python train.py --hidden_size=384 --intermediate_size=1024 --rope_fraction=1.0 --bias="qkv" --init="normal" --beta1=0.93 --max_grad_norm=2.0 --decay_shape="sqrt" --final_lr_fraction=0.1 --z_loss=1e-05
MLP neurons of a small language model. Each row is named by its layer, matrix (gate and up: input weights) and neuron, and shows model dimensions 272-367. Each number is 200 + 20 x the weight over its row's rms, rounded and kept within 0 to 999. A neuron's up and down rows have the sign that makes its largest values positive.
Before each neuron's rows, "fires after" lists the tokens most often just before its 100 highest values on Wikipedia text that the model never trained on. A number after a token or word is its count.

fires after: " " 30, " in" 11, " In" 7, "s" 7, "-" 7, "ab" 4
L6.gate32,213,217,202,213,181,178,204,203,195,180,244,216,196,205,199,171,204,208,199,196,243,211,207,223,197,224,188,195,211,183,225,192,210,254,161,151,176,208,189,151,178,190,197,175,175,177,195,193,230,168,197,206,193,213,188,198,233,220,222,176,172,220,179,181,205,184,194,172,211,184,195,172,219,194,181,186,205,174,191,209,220,187,170,196,224,212,196,187,162,201,229,151,212,175,204,206
L6.up32,242,208,219,205,210,233,192,237,225,205,207,234,233,192,163,240,224,215,206,235,174,221,217,207,225,198,181,193,204,206,187,213,174,216,213,184,222,184,215,178,178,229,215,196,160,206,197,203,200,172,166,236,228,159,189,214,198,191,226,206,165,185,197,201,178,219,185,202,177,202,189,199,188,170,206,222,216,210,170,205,229,184,210,190,217,180,204,214,203,149,206,185,215,192,213,219

fires after: "\n" 100
L2.gate431,205,224,258,182,171,234,188,199,186,205,210,156,175,215,194,214,207,214,203,205,191,196,236,198,191,234,227,208,183,239,190,223,232,177,185,208,187,193,174,228,189,207,216,200,178,196,181,189,209,201,197,184,224,197,182,228,220,196,177,185,187,223,210,179,185,190,214,207,218,206,196,192,182,245,209,231,231,167,213,214,199,184,201,223,214,214,207,197,220,209,223,205,209,193,196,202
L2.up431,231,206,197,172,188,199,216,208,216,220,230,199,202,189,206,214,202,235,219,227,173,214,206,184,198,189,196,198,199,207,196,178,226,202,180,221,200,180,217,202,186,234,222,200,204,199,206,177,191,210,206,204,215,236,191,208,215,202,236,186,170,228,239,220,186,186,162,180,188,178,201,185,227,217,203,219,220,184,194,206,173,173,216,201,205,209,204,212,209,236,226,215,227,223,167,196

fires after: " " 36, "-" 13, "tri" 8, " (" 5, " c" 5, "en" 5
L4.gate1005,224,184,172,224,173,163,223,252,180,179,238,218,199,198,187,240,211,209,198,190,190,172,200,202,215,189,208,183,212,166,227,177,210,196,169,187,161,214,203,217,212,198,204,165,216,177,191,183,197,208,217,203,190,161,223,209,223,209,177,226,192,190,194,215,209,174,196,183,175,214,199,196,202,215,207,214,228,165,191,206,198,180,215,208,191,200,163,213,201,207,175,211,228,194,198,174
L4.up1005,232,217,222,228,229,184,201,173,141,222,213,218,166,214,210,204,216,208,214,186,199,154,221,237,184,225,185,200,230,191,195,215,201,194,198,176,163,211,224,205,225,213,193,247,230,209,183,204,202,221,200,207,166,215,236,249,164,210,148,244,198,224,224,231,240,194,184,186,178,214,183,196,181,196,193,206,208,216,197,185,169,200,167,212,210,205,183,200,180,193,204,190,163,188,160,195

fires after: " " 25, " de" 10, " R" 5, " c" 5, "n" 4, "l" 4
L6.gate708,213,216,214,209,163,199,197,135,192,214,228,198,220,168,168,185,186,219,187,200,199,206,213,190,204,195,213,201,173,198,192,195,203,258,225,174,171,148,191,208,225,178,215,213,219,200,182,202,216,211,212,221,211,176,210,203,181,203,162,230,175,242,175,200,200,189,197,201,195,180,191,222,186,181,226,196,217,204,209,194,193,209,197,210,205,182,223,207,196,231,200,214,187,219,202,190
L6.up708,231,218,197,211,190,188,209,197,165,232,237,215,224,216,217,187,192,180,166,194,191,183,210,187,202,174,171,199,208,218,183,177,200,250,197,219,172,186,183,231,222,182,211,184,201,184,186,197,211,244,215,174,182,164,190,211,217,155,185,193,182,203,230,205,171,217,207,204,168,215,181,186,199,198,181,196,238,231,179,225,206,197,185,199,215,192,214,212,213,177,221,204,203,190,185,205

fires after: "i" 21, "le" 14, "c" 5, "cc" 4, "er" 4, "co" 4
L5.gate789,202,223,161,195,223,210,206,201,214,188,193,192,163,192,223,218,215,193,185,162,184,188,205,175,193,192,191,180,197,198,182,188,150,238,224,194,175,240,228,206,194,202,204,241,197,199,188,191,211,186,202,222,196,200,221,201,249,206,223,184,200,225,185,195,211,197,188,204,186,196,202,189,231,193,192,233,236,193,225,190,211,248,212,210,186,178,179,207,203,228,171,217,204,228,179,200
L5.up789,167,204,203,168,186,222,191,205,227,218,247,216,192,213,178,199,187,170,224,195,182,217,172,177,202,193,195,207,206,183,181,172,212,191,211,217,232,227,188,211,167,183,248,154,211,213,229,203,185,197,206,151,183,155,189,196,199,207,199,199,200,218,233,166,170,175,206,179,194,219,218,233,203,211,205,199,214,220,209,174,213,232,215,196,193,184,216,203,165,217,208,194,219,221,174,191

fires after: "s" 49, " as" 7, " c" 7, " in" 5
L9.gate512,215,206,215,209,156,229,200,209,172,224,215,223,235,206,208,192,175,198,194,184,224,193,214,181,212,213,188,190,192,190,200,201,190,179,202,169,202,209,194,182,219,241,193,196,170,151,165,233,196,236,197,182,213,195,202,191,248,217,223,190,184,222,224,166,199,205,206,181,192,184,223,204,175,222,173,212,175,152,236,169,201,196,212,193,201,216,208,228,183,217,206,202,183,239,169,203
L9.up512,203,217,200,190,206,190,170,180,195,207,192,215,171,201,199,173,196,225,209,153,200,187,205,206,212,214,184,224,223,225,195,197,200,218,170,186,198,179,228,189,200,186,229,181,220,233,207,216,216,204,145,206,201,207,191,204,206,151,213,195,198,199,216,194,162,234,202,166,216,231,215,189,210,213,216,223,233,197,222,213,219,174,207,192,208,193,187,220,199,191,195,212,194,179,214,274

fires after: " " 42, "im" 13, " se" 6, "min" 4, "-" 4, "le" 4
L5.gate396,200,214,193,221,228,198,188,230,250,179,205,209,193,165,198,225,234,154,191,195,208,165,220,204,222,173,203,232,191,210,187,184,201,220,195,160,198,191,215,198,190,200,223,182,191,215,185,196,184,243,191,191,183,175,186,183,185,211,171,198,200,210,197,176,231,181,219,195,219,199,190,201,203,199,191,198,206,223,219,197,218,197,221,198,192,221,196,191,213,187,182,208,174,225,187,246
L5.up396,224,221,203,180,214,189,179,199,162,210,192,212,175,210,199,223,180,210,221,203,200,202,208,205,228,218,172,164,234,205,190,213,142,229,187,207,216,211,187,186,180,208,187,220,216,223,215,236,184,251,209,256,192,218,186,206,184,208,171,192,187,191,190,180,208,172,217,203,180,197,202,197,212,188,167,193,207,199,199,169,205,176,177,203,219,201,197,217,195,193,214,190,228,237,185,177

fires after: " se" 18, "re" 15, "le" 12, "ch" 8, "s" 4
L7.gate971,181,186,203,214,213,189,191,204,223,185,193,204,192,211,192,191,229,173,194,207,184,230,199,183,197,173,186,207,198,220,185,220,209,210,223,205,197,187,227,181,173,171,202,215,213,206,191,202,232,240,199,195,167,177,248,202,172,196,200,212,181,178,179,205,230,171,207,199,229,210,211,193,190,225,183,188,240,227,193,196,192,201,194,198,175,191,203,237,234,216,207,189,221,190,184,227
L7.up971,200,209,182,185,229,196,197,190,197,231,197,243,227,209,197,158,189,169,196,162,214,208,198,213,212,210,184,203,208,187,160,196,224,230,178,198,154,209,194,196,214,202,169,186,175,217,222,163,199,228,214,219,203,166,170,183,191,165,199,194,222,185,193,191,157,184,214,193,216,176,183,228,171,208,203,205,206,228,179,180,183,213,221,218,183,166,202,187,209,188,191,160,199,202,207,180

fires after: " st" 16, "ri" 16, "li" 8, " St" 6, "le" 5, " appear" 4
L5.gate635,169,179,220,177,198,196,195,205,210,213,181,196,182,169,163,179,226,193,181,215,171,203,187,172,195,200,232,199,219,194,195,209,188,193,203,209,193,220,222,186,167,172,177,177,213,201,190,211,183,200,195,233,189,237,149,177,180,209,210,199,204,200,205,218,151,205,181,209,183,216,185,212,192,205,194,183,239,208,218,199,252,176,239,246,202,215,200,187,232,179,190,170,206,189,199,224
L5.up635,192,235,213,214,207,201,209,204,196,216,227,183,215,212,222,161,197,220,197,203,163,177,176,214,231,189,181,176,193,216,175,188,182,182,193,203,224,212,223,178,181,183,209,200,165,209,180,220,171,214,205,177,198,201,200,213,221,202,179,199,189,200,152,176,217,196,186,216,186,160,227,223,166,222,197,210,204,204,218,177,223,212,186,201,215,205,203,235,215,204,217,207,210,178,214,182

fires after: "s" 43, "is" 6, "er" 6, "c" 4, " So" 4, "re" 4
L6.gate187,213,184,188,210,184,219,216,257,232,172,206,203,149,182,191,209,187,211,178,180,166,188,218,199,189,199,181,209,201,211,184,164,171,208,262,215,202,187,218,223,217,169,207,226,213,179,173,188,220,236,190,203,181,202,232,193,208,169,200,184,199,163,191,191,213,205,207,176,230,212,195,183,202,220,200,208,202,199,214,225,190,195,216,211,214,197,195,189,195,194,188,175,197,192,190,192
L6.up187,206,179,200,200,182,184,180,223,214,237,231,199,219,191,202,174,198,213,192,236,192,177,224,198,193,182,212,202,196,197,190,175,212,205,180,191,170,207,209,203,185,200,197,195,198,183,202,193,209,191,155,187,204,211,184,158,204,199,230,199,220,208,238,235,216,169,208,174,184,177,219,217,200,231,234,201,215,173,168,159,143,229,174,217,210,184,186,219,186,182,202,191,204,226,196,202

fires after: "\n" 44, " |" 37, " p" 5
L5.gate428,207,182,218,171,192,185,224,200,212,189,203,224,207,212,172,190,191,204,207,205,189,221,196,203,233,210,216,194,184,250,200,206,197,230,191,208,223,188,184,203,210,156,199,189,200,194,182,186,227,199,227,213,157,152,208,175,216,195,202,193,198,202,213,204,163,211,241,231,188,239,191,213,238,180,191,206,223,185,243,209,199,218,202,202,207,195,171,186,210,197,208,206,224,243,218,187
L5.up428,207,214,207,199,172,199,158,201,212,214,216,164,188,171,183,211,195,199,225,217,192,219,209,197,230,193,180,226,225,195,173,205,220,227,226,228,245,198,188,236,176,200,182,204,198,171,198,217,180,184,194,188,184,181,205,204,200,230,199,199,158,205,195,198,183,195,192,218,198,209,182,202,206,190,223,207,209,197,217,222,167,197,233,192,193,188,177,210,195,229,226,252,219,191,170,171

fires after: "\n" 53, " A" 5, " E" 5
L4.gate590,206,195,191,222,203,175,206,202,199,212,208,191,174,225,212,196,226,218,201,182,232,242,222,206,211,218,186,220,180,232,196,214,227,207,208,167,217,174,167,200,198,171,195,205,181,194,213,210,203,196,219,183,230,223,203,217,216,170,208,206,146,159,226,166,162,212,235,184,206,192,188,152,188,165,161,253,205,216,194,177,194,159,179,166,209,221,244,233,166,227,201,204,215,193,198,205
L4.up590,182,187,228,214,202,207,220,200,192,240,199,189,180,209,229,172,182,216,203,180,189,227,199,195,200,215,202,205,201,187,189,217,225,220,225,239,166,205,175,198,203,203,180,196,234,203,196,158,168,233,186,218,200,246,150,210,221,183,193,209,186,176,164,207,194,177,173,174,201,200,228,184,187,224,194,213,242,207,207,178,197,141,192,160,180,181,210,207,195,187,211,221,234,198,188,200

fires after: "\n" 96, ";" 4
L2.gate749,231,183,244,189,183,249,195,225,174,195,206,229,202,182,187,205,192,172,201,196,197,183,222,194,170,201,207,228,202,196,209,216,194,239,223,153,191,184,204,209,198,194,207,212,179,223,180,199,221,202,211,188,183,205,200,230,234,195,186,179,189,165,176,191,223,195,184,190,150,202,193,177,215,209,194,199,226,216,206,198,184,200,226,216,186,220,209,226,192,214,222,227,203,179,194,200
L2.up749,224,204,231,195,156,229,205,236,187,208,186,205,196,218,175,200,186,172,164,220,200,209,222,210,207,186,200,208,192,197,176,244,227,170,201,211,184,199,227,210,147,225,205,233,197,185,178,185,209,231,176,190,223,212,209,201,207,180,223,173,177,185,202,199,240,185,188,187,152,189,224,180,173,182,202,219,237,220,225,204,151,218,196,211,201,222,171,213,212,184,187,241,204,202,181,165

fires after: "-" 22, " co" 14, " \"" 12, " |" 10, " the" 6, "c" 4
L9.gate794,213,206,168,191,207,201,215,189,210,220,188,219,212,215,204,232,206,227,204,225,230,183,197,182,229,196,218,196,204,187,185,236,180,219,229,196,212,198,224,213,210,244,213,237,183,220,210,230,181,204,189,166,201,172,193,200,233,189,193,233,205,171,185,224,217,206,204,147,180,226,220,158,240,140,201,186,213,201,201,199,167,194,220,207,188,230,177,203,178,218,206,175,190,184,213,213
L9.up794,183,172,208,202,194,199,190,180,191,234,204,177,180,228,194,192,201,195,209,190,217,186,190,206,205,170,218,248,215,215,212,201,200,180,201,187,183,205,226,238,194,232,215,218,177,197,245,199,208,182,196,220,209,201,179,175,208,229,186,214,199,198,223,195,212,182,198,182,172,188,211,212,195,177,220,203,190,261,203,219,206,204,235,216,198,191,212,230,208,186,208,188,186,210,197,201

fires after: " " 52, " |" 8, " a" 4, " the" 4
L4.gate549,187,202,199,204,190,194,213,190,172,221,157,215,191,184,182,202,202,211,201,233,204,188,206,162,206,203,195,199,214,204,183,193,178,216,223,218,210,192,208,239,127,228,236,202,201,233,193,201,191,182,220,206,185,215,179,215,214,227,202,205,202,176,182,178,200,201,232,199,187,199,183,171,192,204,205,174,207,219,202,234,229,180,227,205,213,174,204,185,233,195,197,217,218,206,241,169
L4.up549,206,204,165,195,163,182,214,189,190,205,172,228,176,216,216,232,212,212,217,217,184,187,192,175,202,170,216,224,191,194,179,203,177,210,196,209,195,188,205,240,193,219,195,183,203,212,214,220,186,183,197,216,171,172,173,195,174,177,189,198,238,188,177,203,194,216,223,209,179,193,195,214,208,191,235,214,224,213,235,229,256,195,202,220,223,206,238,196,205,215,175,232,194,227,196,225

fires after: "\n" 98
L2.gate5,179,212,228,177,190,166,201,240,219,187,217,197,219,202,222,207,234,215,185,210,209,217,223,195,179,210,208,236,181,185,205,222,229,223,203,207,175,135,224,193,205,187,209,202,212,206,203,197,234,193,210,177,198,182,201,172,220,218,228,195,175,227,200,191,223,173,205,194,189,203,233,192,173,234,198,193,188,159,204,169,220,183,179,215,218,168,208,192,212,190,208,222,231,214,194,185
L2.up5,234,222,209,203,189,215,194,237,204,169,187,208,200,184,174,165,214,199,195,218,187,162,238,163,209,214,168,239,193,188,226,217,202,221,206,204,187,173,161,211,180,236,224,228,169,223,211,192,210,236,208,183,191,244,226,210,195,220,191,182,162,200,219,161,215,197,188,222,206,195,180,210,216,199,209,189,193,208,208,192,182,208,188,177,219,189,192,183,194,187,209,239,204,187,195,199

fires after: "," 53, ":" 19, "T" 7
L5.gate130,211,209,218,213,186,185,207,183,237,175,222,173,235,204,228,193,225,170,208,158,188,193,211,201,201,193,213,220,217,185,181,215,173,165,198,223,231,224,171,202,215,184,205,194,212,182,225,156,198,210,202,226,196,206,198,196,189,219,180,193,210,198,205,209,200,188,177,194,194,195,222,226,193,197,194,181,211,145,194,189,177,245,218,172,240,203,204,208,161,191,182,195,160,187,220,224
L5.up130,204,186,187,192,192,181,204,166,223,210,247,193,189,184,217,206,202,160,197,210,195,191,171,193,179,192,153,203,208,223,208,227,226,190,221,224,212,204,215,222,197,186,201,199,187,197,199,207,224,182,189,188,198,201,173,211,212,204,182,208,196,241,168,203,204,202,193,211,208,208,203,209,179,208,208,226,170,170,195,200,191,208,213,197,181,209,170,172,187,192,215,157,210,210,207,202

fires after: " " 43, " c" 11, " C" 9, " of" 4
L4.gate317,192,205,229,215,197,172,166,163,225,207,215,235,221,209,251,223,205,167,214,195,205,184,207,210,213,224,167,205,216,166,217,177,193,202,222,204,184,195,178,202,188,200,229,179,218,192,210,182,220,197,215,192,185,195,198,220,177,192,182,209,173,198,224,179,207,206,200,198,215,207,184,225,217,205,227,184,221,161,182,185,188,194,193,208,209,196,180,174,199,220,209,218,202,215,191,208
L4.up317,217,227,185,191,196,168,184,204,165,187,228,219,155,203,202,233,166,165,173,190,189,176,241,202,195,164,197,196,210,196,174,178,176,205,193,170,184,183,200,193,204,210,200,184,206,198,226,211,201,216,183,227,206,188,194,190,195,198,183,207,192,208,174,209,181,206,217,226,209,193,185,200,241,205,181,202,202,183,205,175,208,213,190,208,189,203,207,216,199,199,194,182,190,220,212,229

fires after: " " 32, " G" 14, " Sa" 5, "s" 4
L9.gate799,237,199,202,197,200,214,202,173,204,215,199,220,229,216,210,192,166,228,180,188,187,229,258,217,180,238,205,208,218,196,235,172,179,173,181,184,167,206,223,201,220,189,176,219,235,180,215,232,180,181,199,214,195,214,208,222,218,183,215,159,205,187,204,201,209,206,171,154,207,234,186,218,192,190,222,196,190,205,200,214,236,229,234,215,200,171,176,166,211,205,207,191,187,173,190,203
L9.up799,225,224,204,240,182,206,233,216,210,201,191,187,207,222,193,188,174,225,200,192,183,183,230,200,178,171,209,192,212,236,184,191,186,217,155,187,143,162,219,209,202,226,210,232,214,214,178,190,187,174,181,188,212,220,178,176,168,203,213,177,186,153,195,236,204,217,174,198,187,241,211,213,190,183,214,177,198,198,216,193,199,199,213,178,205,194,191,230,185,227,175,170,201,168,192,194

fires after: "\n" 32, " (" 9, " I" 8, ")" 8, " |" 6, "s" 5
L2.gate503,209,178,183,211,219,230,231,230,190,188,204,179,189,238,217,179,183,210,207,213,223,200,224,196,197,188,193,187,221,190,200,200,242,213,202,196,202,177,228,208,192,237,226,206,180,219,200,173,208,159,250,197,204,203,160,214,200,193,203,217,172,188,177,188,208,207,178,172,203,220,194,192,194,198,187,217,217,210,151,197,161,153,222,218,169,223,173,183,201,219,231,208,199,185,200,229
L2.up503,200,230,197,170,210,247,202,224,217,204,205,212,224,148,185,192,217,230,246,183,132,186,183,221,180,221,176,221,184,220,177,230,260,171,215,198,177,187,195,197,204,231,166,199,207,205,195,233,188,221,182,199,185,196,228,172,216,205,194,202,194,222,233,207,199,195,209,203,212,188,204,193,209,203,196,235,201,197,188,204,197,189,242,187,175,193,204,209,184,210,229,211,187,187,202,177

fires after: " C" 26, " c" 19, " d" 7, " he" 6, "it" 5, "d" 4
L6.gate54,193,213,193,199,182,197,195,188,207,210,215,141,189,212,199,196,207,187,192,186,207,160,222,171,218,221,191,205,175,173,227,197,209,216,190,226,244,221,187,241,223,229,219,196,228,228,193,176,179,227,207,206,218,187,250,187,231,214,198,162,203,180,197,189,195,203,195,201,194,168,166,202,234,163,222,164,173,165,213,188,171,184,199,172,181,219,181,190,212,201,182,207,191,169,208,184
L6.up54,208,195,221,182,209,193,223,179,187,205,199,219,198,206,217,202,204,226,205,229,199,177,203,183,194,200,180,206,215,187,180,210,230,177,224,209,230,219,183,216,206,210,201,198,195,218,197,231,213,225,182,173,204,217,207,231,218,236,194,223,214,159,172,216,205,171,200,188,225,230,219,192,184,198,194,199,202,192,230,193,188,192,205,194,249,192,199,199,192,208,206,214,196,198,157,205

fires after: " " 22, " C" 12, " B" 10, " re" 8, "ar" 6, " G" 5
L6.gate233,198,210,188,201,215,208,217,201,255,187,219,207,193,167,196,179,184,178,228,201,206,193,182,198,221,190,207,220,204,213,196,197,192,225,187,182,219,195,204,208,192,211,249,197,231,209,198,132,233,193,169,213,214,202,183,202,238,179,209,214,233,229,203,220,184,160,198,193,201,171,190,232,179,204,190,204,209,184,214,202,231,225,195,245,180,175,206,200,175,173,173,187,193,177,177,185
L6.up233,212,184,224,196,204,211,222,191,198,235,201,182,185,219,210,192,203,195,210,160,202,190,174,206,220,243,217,188,175,211,215,215,207,194,190,212,172,211,182,206,222,207,244,222,195,181,179,181,224,223,188,200,196,211,210,211,174,223,199,206,212,215,201,201,179,203,190,217,205,222,198,215,168,197,189,237,194,190,211,197,157,211,218,195,205,187,216,195,150,173,180,188,172,215,233,213

fires after: " " 36, " 2" 13, "," 10, " (" 6, " 1" 5, "2" 5
L2.gate337,217,200,204,223,216,206,233,180,197,191,192,188,221,200,185,186,190,187,195,218,167,201,160,208,213,165,213,225,233,201,189,193,186,202,176,192,198,172,180,224,201,202,226,183,178,196,194,153,198,224,182,216,237,214,170,216,229,238,206,213,207,197,183,198,195,227,175,208,192,194,202,187,197,180,201,190,244,193,216,178,211,187,221,227,211,170,228,186,202,196,203,206,218,231,230,204
L2.up337,226,198,189,203,224,190,216,187,207,202,215,170,233,205,234,194,242,203,212,185,230,208,222,198,174,130,182,208,222,218,212,221,229,181,159,198,222,183,174,174,182,180,213,165,221,182,180,202,251,185,204,180,207,208,169,194,180,213,200,180,162,230,214,221,196,199,164,215,214,222,216,247,203,188,214,167,224,212,197,122,182,215,244,203,186,224,220,191,172,191,178,202,196,182,205,252

fires after: " |" 46, " c" 16, "s" 9, " " 5, "os" 4
L4.gate194,205,182,189,184,191,200,221,246,234,192,171,212,198,165,196,188,188,199,217,181,232,198,204,202,183,177,134,216,222,237,186,187,203,179,225,167,179,228,168,222,178,206,189,210,183,154,176,141,215,195,230,214,244,196,168,197,203,196,171,200,223,213,185,194,220,196,223,190,203,220,178,207,190,225,214,214,213,213,203,184,207,237,172,213,196,179,185,215,221,202,206,188,197,221,214,215
L4.up194,170,175,196,197,169,220,179,217,233,196,215,210,215,207,180,196,216,183,201,179,182,200,166,188,231,207,195,206,180,174,201,224,185,184,212,187,201,172,181,184,203,169,202,194,203,170,201,207,199,151,200,223,193,209,212,227,190,210,203,207,229,194,208,219,243,226,224,192,201,209,207,201,171,218,185,241,189,181,205,227,216,219,193,204,214,208,209,192,215,220,218,188,211,224,200,168

fires after: "," 24, " a" 22, " and" 9, "ed" 4, " has" 4
L9.gate177,173,233,204,157,178,176,195,181,210,206,219,177,209,211,202,167,199,177,181,168,192,203,226,224,193,183,227,204,226,207,197,212,225,193,219,197,187,178,187,211,190,196,224,193,186,161,201,235,248,205,178,186,196,197,216,193,218,223,194,180,229,205,200,196,224,202,208,188,225,213,214,192,194,182,190,205,185,165,178,183,190,188,188,207,169,187,221,198,189,211,193,184,178,165,190,226
L9.up177,210,189,204,195,210,194,204,201,210,174,205,197,163,208,199,209,185,194,225,186,194,195,163,190,191,207,169,218,175,232,198,200,215,209,199,205,199,215,160,211,203,206,236,197,195,199,193,189,214,197,197,221,193,199,202,171,197,193,216,210,237,222,185,211,168,192,173,180,201,207,174,228,193,208,210,224,190,179,220,209,184,213,204,209,224,180,185,159,201,210,217,158,183,201,167,205

fires after: " " 35, " un" 13, " re" 13, " /" 4
L6.gate296,196,197,195,180,190,170,204,187,243,185,173,199,199,173,194,217,218,158,190,210,198,213,207,181,195,216,174,209,217,206,186,219,189,215,204,186,203,211,207,209,203,176,208,221,179,175,210,201,213,209,183,185,189,204,182,259,209,194,217,188,182,212,214,181,204,174,210,225,192,174,198,233,176,169,187,174,190,205,205,205,220,214,177,213,193,209,175,195,201,196,188,220,153,207,212,209
L6.up296,210,186,231,183,199,216,207,219,226,189,186,198,189,205,224,169,181,169,207,181,180,204,216,169,217,185,199,197,213,184,190,226,188,195,175,209,186,204,168,205,200,228,201,192,184,212,222,196,206,166,188,211,209,205,235,231,198,194,236,192,170,212,220,191,212,209,173,203,231,197,221,214,203,195,139,238,216,217,251,207,192,206,188,222,211,210,196,138,199,181,205,204,220,204,189,230

fires after: " st" 23, " re" 14, " C" 12, " D" 7, " St" 7
L5.gate42,162,152,195,185,219,192,249,202,230,206,201,204,194,235,197,195,191,211,235,197,226,230,193,195,199,219,231,205,226,197,202,198,192,204,210,185,193,203,200,184,216,178,206,204,207,187,205,191,185,187,224,165,223,178,148,198,182,212,146,203,181,188,239,201,175,222,206,217,200,173,190,202,193,176,193,165,154,194,170,200,186,185,204,232,214,162,207,198,213,169,217,209,185,204,211,208
L5.up42,181,175,201,246,236,216,175,189,227,212,238,170,232,199,207,162,231,214,227,199,209,198,184,239,190,156,172,208,164,216,205,189,181,234,240,186,160,189,196,228,209,220,167,204,227,206,199,182,220,198,195,175,206,204,175,209,180,171,198,207,153,195,217,219,207,187,188,206,194,155,199,226,198,178,206,235,210,182,197,197,175,205,238,214,204,200,184,204,197,171,209,201,195,194,180,232

fires after: " " 37, " the" 10, " d" 6, " in" 4, "s" 4
L4.gate835,213,177,199,190,206,193,196,201,201,235,174,211,172,198,198,191,172,185,220,221,172,193,158,243,229,168,171,172,188,218,212,177,201,197,204,157,221,206,214,195,201,198,190,235,199,215,183,220,153,245,185,224,222,198,184,239,212,205,202,215,208,229,183,206,218,206,168,184,207,187,195,193,196,204,216,196,188,182,175,191,226,208,181,223,193,210,209,188,220,188,211,186,209,208,193,170
L4.up835,204,206,213,213,209,197,195,167,213,207,196,236,182,200,206,186,198,172,212,168,200,211,182,222,203,156,181,192,190,222,241,180,182,198,182,217,186,178,223,190,192,194,204,218,176,184,176,172,157,202,196,257,214,224,187,196,238,196,185,196,207,179,199,201,202,194,199,206,184,167,208,177,177,212,210,223,218,167,177,214,193,238,225,181,193,214,242,196,198,187,215,179,212,237,166,153

fires after: " st" 34, " St" 18, "st" 10, " Ar" 7, " ex" 6
L4.gate398,197,211,204,180,202,190,214,208,207,182,174,175,175,240,173,180,208,211,187,221,221,165,158,190,171,204,181,203,209,195,232,176,216,165,234,212,215,161,198,164,188,186,169,194,195,216,209,199,221,172,223,203,212,217,181,207,179,205,174,182,186,197,209,164,185,215,172,222,203,204,236,153,200,199,222,182,233,199,207,211,171,187,202,249,198,192,226,203,194,200,185,202,218,208,212,215
L4.up398,232,193,200,215,186,227,188,224,172,179,189,147,222,208,176,175,222,204,200,210,207,172,218,204,223,184,183,150,224,226,205,204,200,198,232,204,177,201,207,189,204,212,192,221,214,215,197,168,220,217,213,217,205,189,204,201,173,204,223,174,209,195,212,221,194,183,217,208,196,156,257,217,167,210,192,216,220,194,208,241,220,199,231,206,190,218,209,224,195,193,210,196,206,161,247,205

fires after: " " 25, " W" 20, " w" 14, " d" 8, "W" 7, "w" 5
L5.gate345,189,164,196,247,221,205,199,216,200,235,189,192,183,179,247,190,182,208,210,195,207,211,203,241,200,174,209,215,183,234,211,189,163,202,229,183,222,198,212,206,189,207,190,204,206,185,213,228,186,227,194,209,240,206,182,188,174,186,217,224,190,239,210,213,173,192,186,170,173,196,189,183,162,187,199,210,210,170,171,211,175,221,199,236,204,156,192,189,239,176,179,182,203,192,161,216
L5.up345,216,198,196,203,230,188,229,199,211,218,210,212,197,185,186,252,180,192,219,189,188,196,174,192,192,175,187,199,244,201,167,238,221,196,186,176,183,216,202,164,223,214,177,181,221,211,211,186,199,188,213,214,229,195,207,209,203,203,205,227,190,179,159,225,225,205,200,209,187,199,156,172,193,210,202,143,207,178,202,173,191,217,212,217,204,202,194,221,187,167,216,221,190,202,216,222

fires after: "an" 20, " S" 18, " Bur" 11, "w" 10, " Bar" 5
L5.gate858,185,195,179,206,204,193,194,178,190,194,207,191,227,217,187,185,197,194,224,188,210,236,195,199,169,221,178,212,221,199,220,181,160,168,186,220,186,175,163,207,198,184,187,182,208,190,228,174,180,185,217,154,209,198,232,225,181,184,230,195,165,179,216,204,206,159,202,185,185,236,220,195,231,226,224,210,168,138,148,200,217,175,190,190,191,205,180,189,207,196,217,217,179,225,196,236
L5.up858,178,156,211,195,200,183,224,200,168,228,194,197,176,211,201,204,206,217,204,152,200,218,186,184,175,203,223,222,194,163,204,203,155,180,192,218,179,182,201,203,188,206,179,166,209,187,194,228,165,188,140,209,198,215,162,170,181,182,216,200,216,185,207,210,170,200,230,237,183,223,169,172,162,187,185,182,187,168,164,226,231,205,171,192,217,198,216,194,168,177,220,203,198,168,214,216

fires after: " " 40, " B" 13, " P" 7, "-" 6, " \"" 5, " N" 4
L5.gate971,210,191,200,209,205,205,192,206,240,228,197,188,165,203,210,207,171,219,191,212,198,190,169,187,217,176,228,191,204,210,204,238,237,183,210,188,190,187,185,181,189,177,167,155,168,187,235,237,210,215,211,220,188,191,229,209,233,200,179,168,196,171,212,182,201,188,214,189,160,198,193,194,196,179,190,220,197,215,202,192,231,191,221,169,167,194,180,255,169,190,185,173,211,215,205,221
L5.up971,186,192,209,188,170,201,187,182,185,182,196,191,190,174,223,223,222,177,182,230,181,181,193,232,175,189,177,211,189,239,228,189,182,213,170,203,190,206,172,208,193,221,206,223,170,189,217,217,194,192,187,217,197,201,188,200,175,194,184,188,223,181,189,185,209,186,215,185,199,187,218,218,195,199,219,224,168,242,148,227,216,182,181,234,211,265,157,214,203,175,208,195,204,194,143,210